config.toml
n_layer = 15
d_model = 768
n_head = 12
n_kv_head = 12
head_dim = 64
d_mlp = 2048
vocab_size = 32000
activation = "swiglu"
norm = "rmsnorm"
norm_place = "pre"
norm_eps = 1e-05
positions = "rope"
rope_base = 10000.0
rope_fraction = 1.0
qk_norm = false
attn_scale = 0.125
bias = "none"
tie_embeddings = false
parallel_block = false
init = "normal"
init_std_qkv = 0.0226
init_std_o = 0.0226
init_std_up = 0.0226
init_std_down = 0.0226
optimizer = "muon_variant"
lr = 0.00849
beta1 = 0.95
weight_decay = 0.027
lr_head = 0.00336
grad_clip = 0.5
warmup_steps = 200
schedule = "wsd"
decay_fraction = 1.0
decay_shape = "pow"
final_lr_fraction = 0.02
batch_tokens = [65536, 131072]
seq_len = 1024
doc_mask = false
z_loss = 1e-05
train_tokens = 1341000000
steps = 13813
dataset = "wikipedia_en"
MLP neurons of a small language model. Each row is named by its layer, matrix (gate and up: input weights) and neuron, and shows model dimensions 544-735. Each number is 128 + 24 x the weight over its row's rms, rounded and kept within 0 to 255. Numbers have three digits each. A neuron's up and down rows have the sign that makes its largest values positive.
A block is one neuron, or neurons of one layer that tend to fire together. After each block is what it responds to, as a language model described it from the Wikipedia text at the highest values.

L10.gate202:152136129079101109094158115176147146106120118167137111102157153149140117175106204146096145123133120163108134091136126139107131130118114149141138097104127128145126146125168147131151137146125171118108150139136149132118125164118118111134124085096125089107104118117136150096165095158104160107117111116155122103113146140147095117110097168170121090132125160088120157144081099105090113134135082109139145144135127140103116141149085128116133177107108168119106128120154142143174120141131126105136124128176135122143140131122163157122134121125149153128080124123130099142155120111164152155
L10.up202:126092129108064130104118084148136124108122089113132121088118137117137110148147177148116125125150140171135124132110094052140130155090150148113110137112101151104174111081144130146148150140117158111150157139142154106154155154130140121162128082066136086122114104151152125098118105123181206146145108115135104135144113131165125140142131141133096153170130142121149130145161136116153116131102106131120113135121123154135136134130145120105116163130089166109104116103149095132143101149093171134144128110145132116102151145091137128131126087118129141114095128141177149122161157132107150132
L10.gate1143:142092128142110184111180153103148093150133126114161116106109138145165132112103171137124095125121128155135142125103110136191098151091149131140126124127085114149135128109127136122136106092157140155107130145121117131140123140139097135114166127091118118129143094125111109131114140137122125152143119153130067115123151132148100100120119129140122120155147107120153135187163125120135136129109092113108178131098108161115100140165094127149152110146131158101104138098134162110139115153147155131077146120148123112152109151098128162096139114110139158137139158149084122114166133116122145123
L10.up1143:138120135144145090068151146153121178123178154147142189163120137118127167137142159103126121169140124139090139075155101139146161107073145151098131131128108096082153179133130124120109104108172138142107143171151158100129121116151124077096120158136121117135161160118134151106133164121084133101134147182139129139150104115126120106111127161138081136153129113124123132157157140122090133141120091107164164121100094178120081136119113142106084126125136158115141141118167130129101095128125172131101108145134117128136123139109158112144136143155172100131148115129166171103136142136136107089
Responds to: End of structural lines

L9.gate270:145117087112112115093130121147118138124151127149098122103142112110124133122167170134166132141146086089107109125084125077154120116125101104144133092091097102106164131131103134142123146126142122134110147118148110137082093113136123177094146145160090077099145137150106137132140108131071153114138119121133132149136098094126113096145123067095122170147121119146121141101117107136106119154097109102124114123089105148100138110124104181141107137135134152123136139114136122146165124144149119073142117168101144111141116101161140122124079093142106127118112148102126089148134146093075145148
L9.up270:123126107147107158079122123114130145115126119122123129153095151163132131207159136143114136134105082137141104155110120149165147170124112157142085135126115082133111169092087146107143109183113067156132112107103166141091140124096137129106113133116116154151140202088088083072139106130122091158135134102154120097138131159149128160134173161106096124133111127136095122093120119130152133138142117134106137137147088174102132126115120168127078133158129150113117136153143100201108100130118152155135162159119107166098130158142116127130176102133080152116126136169133102151150120140130100136
L9.gate434:140119121121133139089162123119140144138160110136077116088163143120160164150150126109117094169157130148096147111158153184111128101118100140153147134096131112147140157127178138099162149172101168133109128162097130099154131098146071112103136149121106129138134152112123119103164106149085157119143150127165133117157143140174115094104105117094122153093079114101168107138151115157098122151112190108111138108111142108085123105144122128130126102126121110118126114139125126139115180116142121101138159151136129136128129150113161106104165165102123162157110109134132102130167144079134153166
L9.up434:140148083095143095121133159121134106168148175125111147126140132102176146146119108163081093131134108136091124097146145112107123130163085162180127189125109142137151112123121097085139133175119132140122107123114136129085086131139105143140120166162100148070156146133123142119130115126161122108123111130148192126119091107103116123093123118111131135141122097123146119121133147099167087164133168152150182167135120182169112148148134156124134161165134139178132117162114156107124155139158145101134082157146083143137104158135084104134147150125120088139099138155091125186115161141138149106
L9.gate688:130116140149090108125091145167124066150128123125083134155160129130131111131137152137136122110110166170149128115130143179143140151121134093144161184134170157084099133171131096133109143132150138131126117159123162111128068138124090072136131131123100151108130131168091092141128118148124109140150123111160117110144142127089110121129130163119161162146137109139135159115134138150122129118107150129149136124142140139141119186126094097102161102132101077129099153121127149091140148125112128143133120115101143107146093127110123110128159114100133116163101136157140127112089142068135127142
L9.up688:158144132142130153107072130175130119102126131110127156096188090125155171119136182135140142137146108127132171124148176111121175108114115113148119099139133126127159130111136134106145122124140133101117151149135120133138140152146130132173112098108119125185146143110104093113152138154129168116121112181146151131165122112139149065101054115141086145100099127129113219109147161148102102149113127147132124093146112155152134144099122145147150129145138139144110131139088112132146110181127095132122131134135094137163100155125170113171171147108125122167098105086075113116153149120090118147
L9.gate1274:108166125126158102098110135107124145133164126121103085141165116135133125139128131075172151139151125139118146152119119136130117100125153116125113124129145110140143123135174125136160111136139110108094108166115142141143130120118103130136145140170130064098122169101126137094140089154142146125133088109137121122123089149137150125129087105143097155102125115146117116137139122128133159098105137147134086124107164150125095162178128082114120129146115110103116166169109135126100134164140125096148137153137103106092104099151124071110194124118116165112139063134164109118138122103111113087
L9.up1274:083138156136123102090115126133173123132149104119126111137152129119160121106147139132136133118140120155126100091134147166151117102152134158104118145105095118112175164146156134083158127132111130165139145127111133108098114097141114139150113155123126106102140155130140159091125110194127138130144088093109087119147107129117140136122117104111100126186154119122177142130113117122106140108159117106170127126180105120168129132127116062146104122120095162134152142135118123121109165146115082139143122084113087085046125125126151071132161129105074191127173117125172121128134121126117112099
L9.gate1383:148102111160139100096195144141125111155116186151117106138107142129123147132124117122085123142154121148134107115149146106155116110095088102137149133096122143127132113127173135186139102130168133093128119087115132178108092097141146131100148115133095101090137143109071119109136125133115117117162094121120190114160134130146132089098172106131122162108119123132157130088146134152099138124132136176126126108151164133118137142120172166146101166119119180127116149149169094139131149095168158114124108104136107142108145137121124095152140127124126144137125132137129109140156152061126114175
L9.up1383:166107106173125091108106121148155146103180162156135104073148125148116137118155134158120140130123111154120137135151143126133154125133131114153119075124102135075178152156150127127117116116126143120153107142114126155135114138114105190097178144103090132156129114132055145099147142123129104151131145120089155124134170110099087106106148162119109140155102121156115126130160142165153124116122158126140121124143120133136108151160184136126121132132130128115135110129118140164148129140138114110117129163124108124114161169129129094148128144153151128082124126154127108146107120086095086136
L9.gate1666:123128117132110191083181122097151106169162145181133121160173158114167163125136106124148145152060121128084109151102080137136148123151139141141137153113113128113133166126157151118133132125126120134127123124151119129138109165045123136126122122107166119153101171124114129092166118141168161133132108137118159153136157108137111127085100115134154159115086106170148139145148175175090119135143105108129108104147157156146106132146125117135114130136123118066134116117054119132100140109109152108127106136076086139143100125070083133130098115117155093121121144113131066109146136141131146115
L9.up1666:113114146131158148128093143146122134135117133117132103110163121134148117137094127090121123128128179083139098123137093131133110107155136124117104170090113146140068086124130143145123153132095121137089156173115158141155185114126118116105159101122135125109119105134161069190139106160138105113125148140159139154143126154132194064148093130107061090120156130119137145123133103118131144137175172114124128177139114094094128130089073142131106118128142109110111142146122140139121160126121136090126152169107107131156154161144138155121104152124146140082081106126130136142159133177079152164
L9.gate1691:159092118086154120080147157134105104148123139146101122122104143098149156124091130109141120133115118085140103107157146115137122128124091146169146105124125093105136108141131131100151140196116127137116115133094121117094118094134113102142100141130091127129110176127141157099154107183113134096138120156145121131138116129143119115121153110124109091127114137098131119137102097182122153097170107151131149152122144120125100114100130154152128121116099141093107109131139093106123173148117149131103107181130122150135128156111139102141110120096124182108108137137138113103164164132146154165
L9.up1691:133095126098153117042145152135143117139165142100134108131066117088147151120107139121137112105126082142144119111152130097120106113124131141179158123104120107128143128120116129111133129155157130136125110136079132126127125106120076104121136128139083172137112130108106160102154089155109113093138165140114112161180150128100145123094092080153117121087125129082135126135119089145083128131128124134138158124115151152104121102106161143142143140133102108117119114112115105146111162136122119123095095170113143157105116132140141089148140097119134153121109119128169106105164130133120115181
L9.gate1824:148152137120143111114169158119167124158134178106118101093136109102096142134118117125163131135184148158102141159143119071115101173165127135089116130077099096155130114105132128152139155143101158162143113120099143141132104114133118130134176102157109149103146145127110083096168156099148129073150118083133151126181111154161053082135144110103100152130088120146155115089126088115124049149127092141147090142155108096109104101137109174136126151169105095116075126149121117098150167175118125133106132178137162101113119143127118145151130115128085135072099168136079098110135141127134151123
L9.up1824:109099145129124106095156091114089150144160103127133141115168101100157100093167166095112148145175133106118071115123148121157142151163085130134112128168148134120115157106154133135145110116167134130139104113125148135128108115101110161133110111135117131097049157132087126131127132132119121132114147103120124114105123102140142124130137125117175156140116113068130108127110088112142146153111104117152117140112098160159138167136136137102100128124154133177133165166095082145156110176112097131101105145113116103137128087113114113059140151120101112155131160165110108154101149114175132112
Responds to: Verb completing its object slot

L4.gate147:145103087101148135120125128140099113158125158157118104107140115157124106106110119107119127118132121130082128112153111139135100102102149111128142135163101096141121125144149137125100150130119152108097108146148137096161109168166109114136146067120128088078115136136131087104117146120155120141134161156124148087123070153110132097124132175115118128086160144138115134147132158172119132113103130128150151137105163110111142134109138150141130143130104071060157129097140148119136144119148143122153183107159100151123088120129184107125097112126116113147110149152180106142108136155125157160
L4.up147:144170145107136146117091128127107117101115130169124108146130118131189136100085136161119121158113125143135153141075167141111131123114135064121134115117144129100139123092185155141139155144103130110129142144110108107100123156122144131136123124142159116120097131092110128115110100091115144113143142126141129149126120142157116149141095138109124127109125080146173067140155125139153116117100137149109136122139149149143105102093122074114120125131153141115112127112180142108109141130151114109118177143139098180154139087136172123130145193134153116100150088078151112121145127106154127179
L4.gate427:154136149104140141149102132131133133128110159154105120105124169083161133168116137151100111166111147131093072137141124146124097108209161101125130122159074094108141112110149161134104136156081150166107142128138085136102106195152120086116119108144091136138127184132143144112157106108134123134093104091157143151124139164126148134139113111110139117128107114145101082185152132137131058063117090144128128193151145130165115095123172111188147137116115088165077109160121109125086139127074100160141137115113099102144104133112158103164119093098136121115114151141145114123116147100145151143
L4.up427:142125132156099115117108119130138151129161166159079110152154122129198131139069128160126122123117158116120116115124111128153145077167146126115133099115119110155127084101103127126060144117132110096059119101141107171143123135141127127142133157123156176083095145125165134110150103104123151147127114104099131162140127155150114130133126100122131081104126147139107117146090102163099123166123093172120133140125141123140123107129105169100167124110144118145151115068157130120097145168113067114127155142131125137148138125119138109102096140136138176119120132118107148129119151086141147164
L4.gate940:160137147105085152128125089143129163094143138127141128173156111124123098142107072120140080157109109156118123159127108126119108148137120101121174077137128136150128096122154140125119144112106127098050064138127073109134133136082126129168182089142128129131131117153103126148141130116128097140122112140088142144129132186143145111144114146123122112088103103088113105110134144102103151115131123152156149119118113103145153125129163127148156102104142139139148115172163183159123143185098132113116125144140143164123134092099180124134082123167125165135120075070107098069110131186115162144
L4.up940:143108123103088102102136081131121156095103119166138124189104116125124124117102094147136090146130135122133131136157123111167118138132124106143153099123135138168097105130157143110113165130138144092086095161116067120117121132154118177151119111114135128100083084108108121110126117091130105123121145137087155137118113172148146095127114118145106135092139132092099108111130097126094105138115122133105119095119110110145141132084146079195162116133141125108114135202151148157128163198117168111158150114170153151149117125116164167106102100132137118134093092101104121073106153130135156144
L4.gate1017:115107149065146119122109083140104123101119141140120124136096116157108142150094091106128116155106146136117139111160122113107099130091114120114165136130113089128085110137134131095124149122132115151136090110123099196099138149161122121146118094111147104097066127136139124131097138136132165111139141140133141121125123162156099187125164151138102138113112125132140079144117096148156107116151115145149144150120164122126144128101172152100119128135098136141105148137136153149153166128117115108127129132166089133107115130116140114160146184122162102093084082073117125142123123165122135112
L4.up1017:107113153074132101171116193138061117147134168135116121127127123145117123148107093141120089115120141167165223133159142169096127116148114150129118183166148122103096124125083130111121127120114147139081133119136103165154124148131105122152111098108140097110072113140131109088153138157131147134074123146136147115153097200148095140097134188139153135114103140163131115148151165146164154132111128150123129132135160122109101141147123095140073145093160121134138154156116121131076156129130131101122114113137127125109126141120178129180137129144161119096099127099107168130119114168150123125
Responds to: Transitive verbs after subjects

L9.gate354:130143105134191161098107135111145097152113164135130112134129095125156132107133139170184114113137134120143127171173125109142085168117123123062159142147136123164140150101144123115149173149158180099144135166119084155125120141144097086121111095144128104101106131125140166144086124115163168160139141161154140151126113171129142144126142121140089159156134112106186106165122150146128117119155110158074119125168157203111121113168149087109074141127161132106132117120119131179134155120119164150172182150094134118096122147111114137093130173114129124131141143107132097166136143117141105120
L9.up354:116133144138152094136133138139151155136123092146123154099117158161092129129145103129127152075119094117120115152167114109092088073150112134155154123110083137120129124113126125138132137117115126160129135104107095118128144168114107124116123089136149161142116168075134088139132167109121144143085127126152126158091144159136117096095128198137094144124136108158142129104129161142125110122106160117169160111057127101134119145147148118122137181125124116094136106095145127086130139062129136146124115121110139143079136149116140162109140091157113127133136108151098120144150104118163118117
L9.gate505:164120170109146136136104083125186151142163146113164131135080115119103098151132186098072134126109155147155110120142159093132135142143152118127169165098124151166102189098158092165141153150123097102118144118152170133094099125112144146116140162101136093115158125124148131139069120118172114155135086154142135124181148170106135213099133106132115132149132140115112124151109139147124167139108122118164124136120144171124124131170118179106147163146103163138130134127154113136134119126090131099133130133159138128118155164113128130129115114131154150141097146147167097147118145173119102111
L9.up505:143134107165128094150173152096157164106097132120105129117173137115152141102164183134098127113127157126170138140149120113112125120114142177165141094104115119144125143136117155139136058105126121149106116119115120110122117104115139119142120143148186129133146133152133110112137110124135110139114119140143077121118138164111135126062070149129134130192156140102139113147162129130141101089166130154142123094124183130155135109132130117106134142144138085131154168095112093125149062117110142104152137113139109154085116164104104143109109103152155111064134115089173120095141136132154128132
L9.gate665:091146118139106109154162103118092139133136148126161113147150132125164103127109145119102178143111157148131158129077130148106142140138122119108077136136092142149126126117149075142126109134132153111093135142119123119127120095126142141104113134064090185115130099150127129154156151083151094144112117153198146130094164123102125161095134131093124124106086151091116184103095129104134118094122179138080143094113148125157143118166143144140129093098123179106149126114098132105087140120147130118089156132129111130107107143161168134144117146159135154130087120101102117154105143112123126153
L9.up665:115166126148162137122106122128109106136111185142147093161122106134118139125124137081112171142099095127134143144110105145151147119120143085137124111080139119142084122143138097149126128151131126148114113133119117153142130135108135131145110087175113084094112090146099110109146139129099147125146147166163139149120160119142141104168114126140114169086145126146114142137150110093116156150102157119148153135138085166108141118136112159104114140083152131154153108170110137127089139105076089118108127111057139113136088143156178088102131166145122157148161111127136120144151132095147124171
L9.gate1222:111129123106113083122133120183086100121156129081143102089137155129121101157107122125108160094141133143129168109170165074113137087122098185138125127102077085121152152132115141145110133137125146157166111130108090149121135126112120105157120141101135111132101151161113081120141122111117175128111097086140134130141178124140103175162096124144147131123119123099137116122181122114111118151112120138124149112096120099125110154108146163126132134144115152154134114149120145146112191150115134132093129115145155151067129121156147131126108132127148122123124127149141115115153128132118110103
L9.up1222:102086121106193115199129161146073105111114089110117167128124134118132123141132183136151097096151109156139120157155122106120109133142109123179128112160166141150136126132143115113101156116121098133160119138145135115095117141149120167162157106124157103149159165150102118136123095127145112129104158100118137130117147106135113121142123153137108115109152161089139140154118128138128182092138134127114144151103144122125141104077155169103122088065155088128125109157146182112105112131127158145131125096114131116122154137153171152112093121122124143127115158140127113155132162154173125133
L9.gate1265:118121135132165150105159139126126078148129107137130142075105157165137119154171138136134156144144116160191112138126138149119125126128071132146128175105126109138136113116152105078087152141145118163117127152141119103133102142133133119160107095181121129112099223160136137163093099141131132141096142121130133134151143112133106113126117125128117146078129138140123108145161104120110112101151172154090169140126150144119125108144133135171132112118151154123151090109128138160160148160086135130142110142131117120138132090071132131142171097138096165113163123115103110064126132112091125136
L9.up1265:107100122148143096107151135134125115111146146132130163142115087105136150098102115151146133099097125099134164150127103125154104159063084157112135131122078126120166052138148134130179127154150123116180163155149119109115099115126112132133105135133121101100118146154157129119142093155202166148134093095148127121141145104095124170143156175153132131184120130124161131111150136116145179112133110140139142123099113135114115124145163126118131143105153134107107083138157090097126132132150109102147154098139094132135114152130149129161144137137111129135129121135114149060148097114125109137
L9.gate1404:147124145145168124122099107140139130102122139142093129120145129136149152149119110154116141088116126118098088112142108083139123125115129158145103121073124073161149149098127151121084118159152169136140138110136149140107139152115141150104155100168150151100114104089107120142110114142168117126156140094114137085151102116102145132162125142086127101113167152146144132099143136114126132143149138137086171146109146129114116091132137126150132129104138120122137157104093161114138158133106132134135135150067138097099137176109138070115118116133125184133103148111099111120170125114142142166
L9.up1404:107127095079151150124130148145120142144147152104116103148139153104155148155139119151095104094114136127150143113117128126142177162142126141125109131140145132142137140185123128117115145081119150135089131138116176150139090123118147164135149120139164128156146143142108112107144116150148130112127139111147119101123094140102151140188111130106132127137159187143111093125103101126139099160099106112150157130113101140104167094131160157127132179104149117152112097152078140131125138140156096093175130174119156159134137111160118107148106094136116161119066088114173104101116109149112124109
L9.gate1683:123089088129115091136178127138114072130145141155153206108149089122111145115067177149123161148158135124137123120120115116140169127070130135142118169134080150136127096153148155113154124150106118087128087112136157110121081147126126116116109083171139157121092131129157101078153160156133117214147148111098126132104132109139108128140116119108120152099122119115145128129145129127109105130130104122107115163176123130124079100160138084139116107133099101111098155139121156174126145133129142134114076137133112140119114143134119167110160154127104137143142103111172095144110127106072128121
L9.up1683:103124096080128131144156136118136118102125094131131064068147137069115134130144129163171115130130111166081089116131110150141100126128137110120122126126145154124126128103087092111119119128099110142101137105156116110141112122107174128119093165119111129124093174182086120144126098142094150120120128147165089140091085118104134053123138139104112078135134138140136143101137127120082121148163097131152126131130077127154146151116117122113145149151150134116146145129093158123114099155105159120152113145115172128143140120074097132174093147152091126124128118118134133104177138104119151093
L9.gate1713:108094172122119153146154138113154169118130120080136158165157135130121095150115169095120123112139088120124126130114086174163141119117144097143120122111110111126156113079133116178098152153113133173142108152084105116166130144130157167070122122117152119089140100147129131131116112153143132120090148122110090102118135127129152162112130122102116101149133145122126156153161149112091092131124123100118137185123087134134110141125110141170106088096156121079118143096140124138119130126110126088087119154150123086097138138129082107165090155156150126177124090140140153122148148154120127150
L9.up1713:106114158128103100115198136104132116141145120123132144137093134123111110127158157144178147118128096172121100127137112130150134163115174118144136117129126147151118113073180143130087113105079147174164116105128161130105142121141122101151146132143128086135120113127089118115084165139136083144174119170159120144128167098120189123149179157141162116140126121083154141092094166149146148119167111113115113115131150140101112168090109139105145130135146152088176140087161123120150118097092181104153111151120119130133084109094120137166064146125114126097112107139107138129188133182160137116
Responds to: Relocation and change verbs

L4.gate834:131166123124123114114124104125132184138104123132105111150145099116124102146117164131144109136145140140110119117114139124118126162163157177143130126146116159129136139166110130150044146116119109120127119118085127157110197136120134113128130139142113096096129088158123149122178140090165152167113133136118173096117133118126107100128115146132097114130122094103139141127089098086103094118136174096134122140123101147174113141133166137130124172103104165141105112120099113142127146086126165116131139135161160103117158120144089147149115159152142125103122134143166138102149118152141143103
L4.up834:085133122142134107079092098100103134134108089124110137119151118122158102125138141102163135098143134165158114130153116128130097176143145160139117129136151131111109142162083110132122137134136155106127135118111113153119171149136110101120120121153125110085127097115141119116159108072144132151118157071110155098157161169126111105160122160138094097103145077126175142101128071090100076117138144164128133136167133150147143146100168082121141159096121173125122126150122123083122176090129130116109142151127146142134160131155101149130107138145129107111181108124180121115188138128132147088
L4.gate930:142124075140119123156123093194114148117143165175155172153129117099130119155106151156100111129145128122116135111116147165113127126111135128159122083126112062151103143137099124122114156146115135141138082179114154154102104161117114082155180149102154114095147094175116170151111116150120079136077112097138114162142096125137176191120170151134137119136188100161135169112096108153119100154148164111124113178150135183118098108128113144150078126111101126112132146077133130148186152136126180130107126101132141146155130102097107125118174145113120120082128137145130097085127086125152119146
L4.up930:108117163109134131156121144143167126143143109145117114138139150153140137089124124152137122101092118095135122137122179122150117138137127182140094085109117120125132138205119126159146110156107166136151106150088115149141202197162123084159113172118118148124122127107110146118129144111128156155141106094178141130189093130114174108155083146143142139145179117125164152153115103102130130135153133089117178133094140164123102125136153154147104101087164156118050104096133152169114167112134141112063111152182162117101163136132129165123122096154105131132131132156153146130128132194133137152
L4.gate1841:145163134130127153125130140115153167116153110112099146132122164109110143117135158114124147127098168126115139098107114128134121135125107152141106155123109142102123159161125138114170126135119145137181141144117144169111126122137149160146142172129121115067163104119099141153169141114163122133083081120106160121097129143144152112142137135175103103114124090117147110156057103126136128128156151130137150160121087111121100133134147154126169142107084171140133114154099115119112145073094113108135153200144121089100134128176086126119120107125144111096101112097130131101118141116168149137
L4.up1841:155113139145135093110123155106116191144127092143100127122092143106091140106126134077170110171094142111143121111098135114113140152128150099134105133112170134114095134156123118174115143143103136161159119106163115153143128107104101157138130158134092065073195091159154149131156147100147159107135141125114149117118114130114150050145136157102135151146136108113137104142138108152135103132162130135137122142158111158118096133122127140097169148114140131122111115112125089131137145101098094103137181157123124111142101131143120126114114120146130111103133122128183112094136130150079097132
L4.gate1959:145150134110103162169147132166153170146148117079091106127151134088106125102117167157180095086147113064067137120130132113104154164092134117132100100162102141143110154136115153150123146140093128131096160164124073156160091159124132133109131154176140151123124106131150130165134134116125163128156092135146153116186143113152128142177135164102131126140120134178176117175139124089128113111134123090096127115111131127145085165148131102179127111162132122120152120129089117134134112080116166106145120113139135105105133147119107114086098106178151166128129125110152127102080141146134167110
L4.up1959:128129162093112151151130133125165166132136136109107101119172091071131133142137104145205136133145153127118143101121142104128118151168105108125125147121129123178133126129138139134100118132090083142134122158091162144178135108191114112151101132117107138151111090135126107168105169113155153164122126129154151120181083128160142119171143171063115145092127143082188118133160101123178094111137104096107131143102135145119123160184150123135104156122146132111178115141114117127130150097085114146146141105135163130158134160132131117130137167154139135140092071150145131157120093091101142129
Responds to: Line-ending newlines

L10.gate79:128107183126143112060134143102115113126160141148087160107105155091189137069136105105111098143109143136109147125174121149128093085158088131181140166122107110134123164140185142111165110159146113171107103130104112116090110111140076138126112123110124097108135158099109134120143116121135141130119099141122154142118107144150103053156126116121123148130097157141149151109134106185141117115129103157114119161129123115103124129112145165119139168111104126090136109145148118143052117128122146101099119165139107108126106109110121093129144126114102158060113137155141130116170149109121134141
L10.up79:124107103143132089045156138147169133125138145121173137139127141124147156123144129108121137128126107120163087104110119085166101138178102133129111111128108135114126132150142101134109085133124125131111107115141116120117122137112084134055127148125092133133130133114084148105130104116131137107109108154109161141159130103135130146135131109134126141137125135146106104083111132183068131124138142172172129113119107170166126103100146165184156157108091151130108127148083091150116118112160126102117116138122085149136150143148149097128126108118106144170118128183162091099149128095097154165
L10.gate1896:163141082135127128112137159092059130106126140132143080080126132109126112123133135071100126155129105136132108138143134110152145102156145120166141078104139083122169146123125157121149095189152155115118105095122128139109112157146111142124160153152106084105152165132040143116123101111120154136124106134137110131131121125167108121135164122117076092118143142127149113107133132143111116103130137171163100146122101127150148113121151168165095130104126163128111155150134076121125156117115155063114108157128073166107100099106104116161112078124114146082103147152115075115191111062109167146
L10.up1896:156143103110147150100122126164098132122101141137144092090179138103147121105150124117116141157107131141138129143142131131163134128156114102161116124157101145114161136125127167137147124151144183140109105102131159168152108137140087158134169141114109104134139148108094137118099140151136171146101098167124136114187119072122147116147159131103100093111103086125157154114116146124114136109150089128096118126115117134142195125132118121148125093105137155138163130109132094169143139155191129094120138143124083130116128108142146142144099077114105104117133106162121125148141117097140117123
Responds to: Verb after subject/to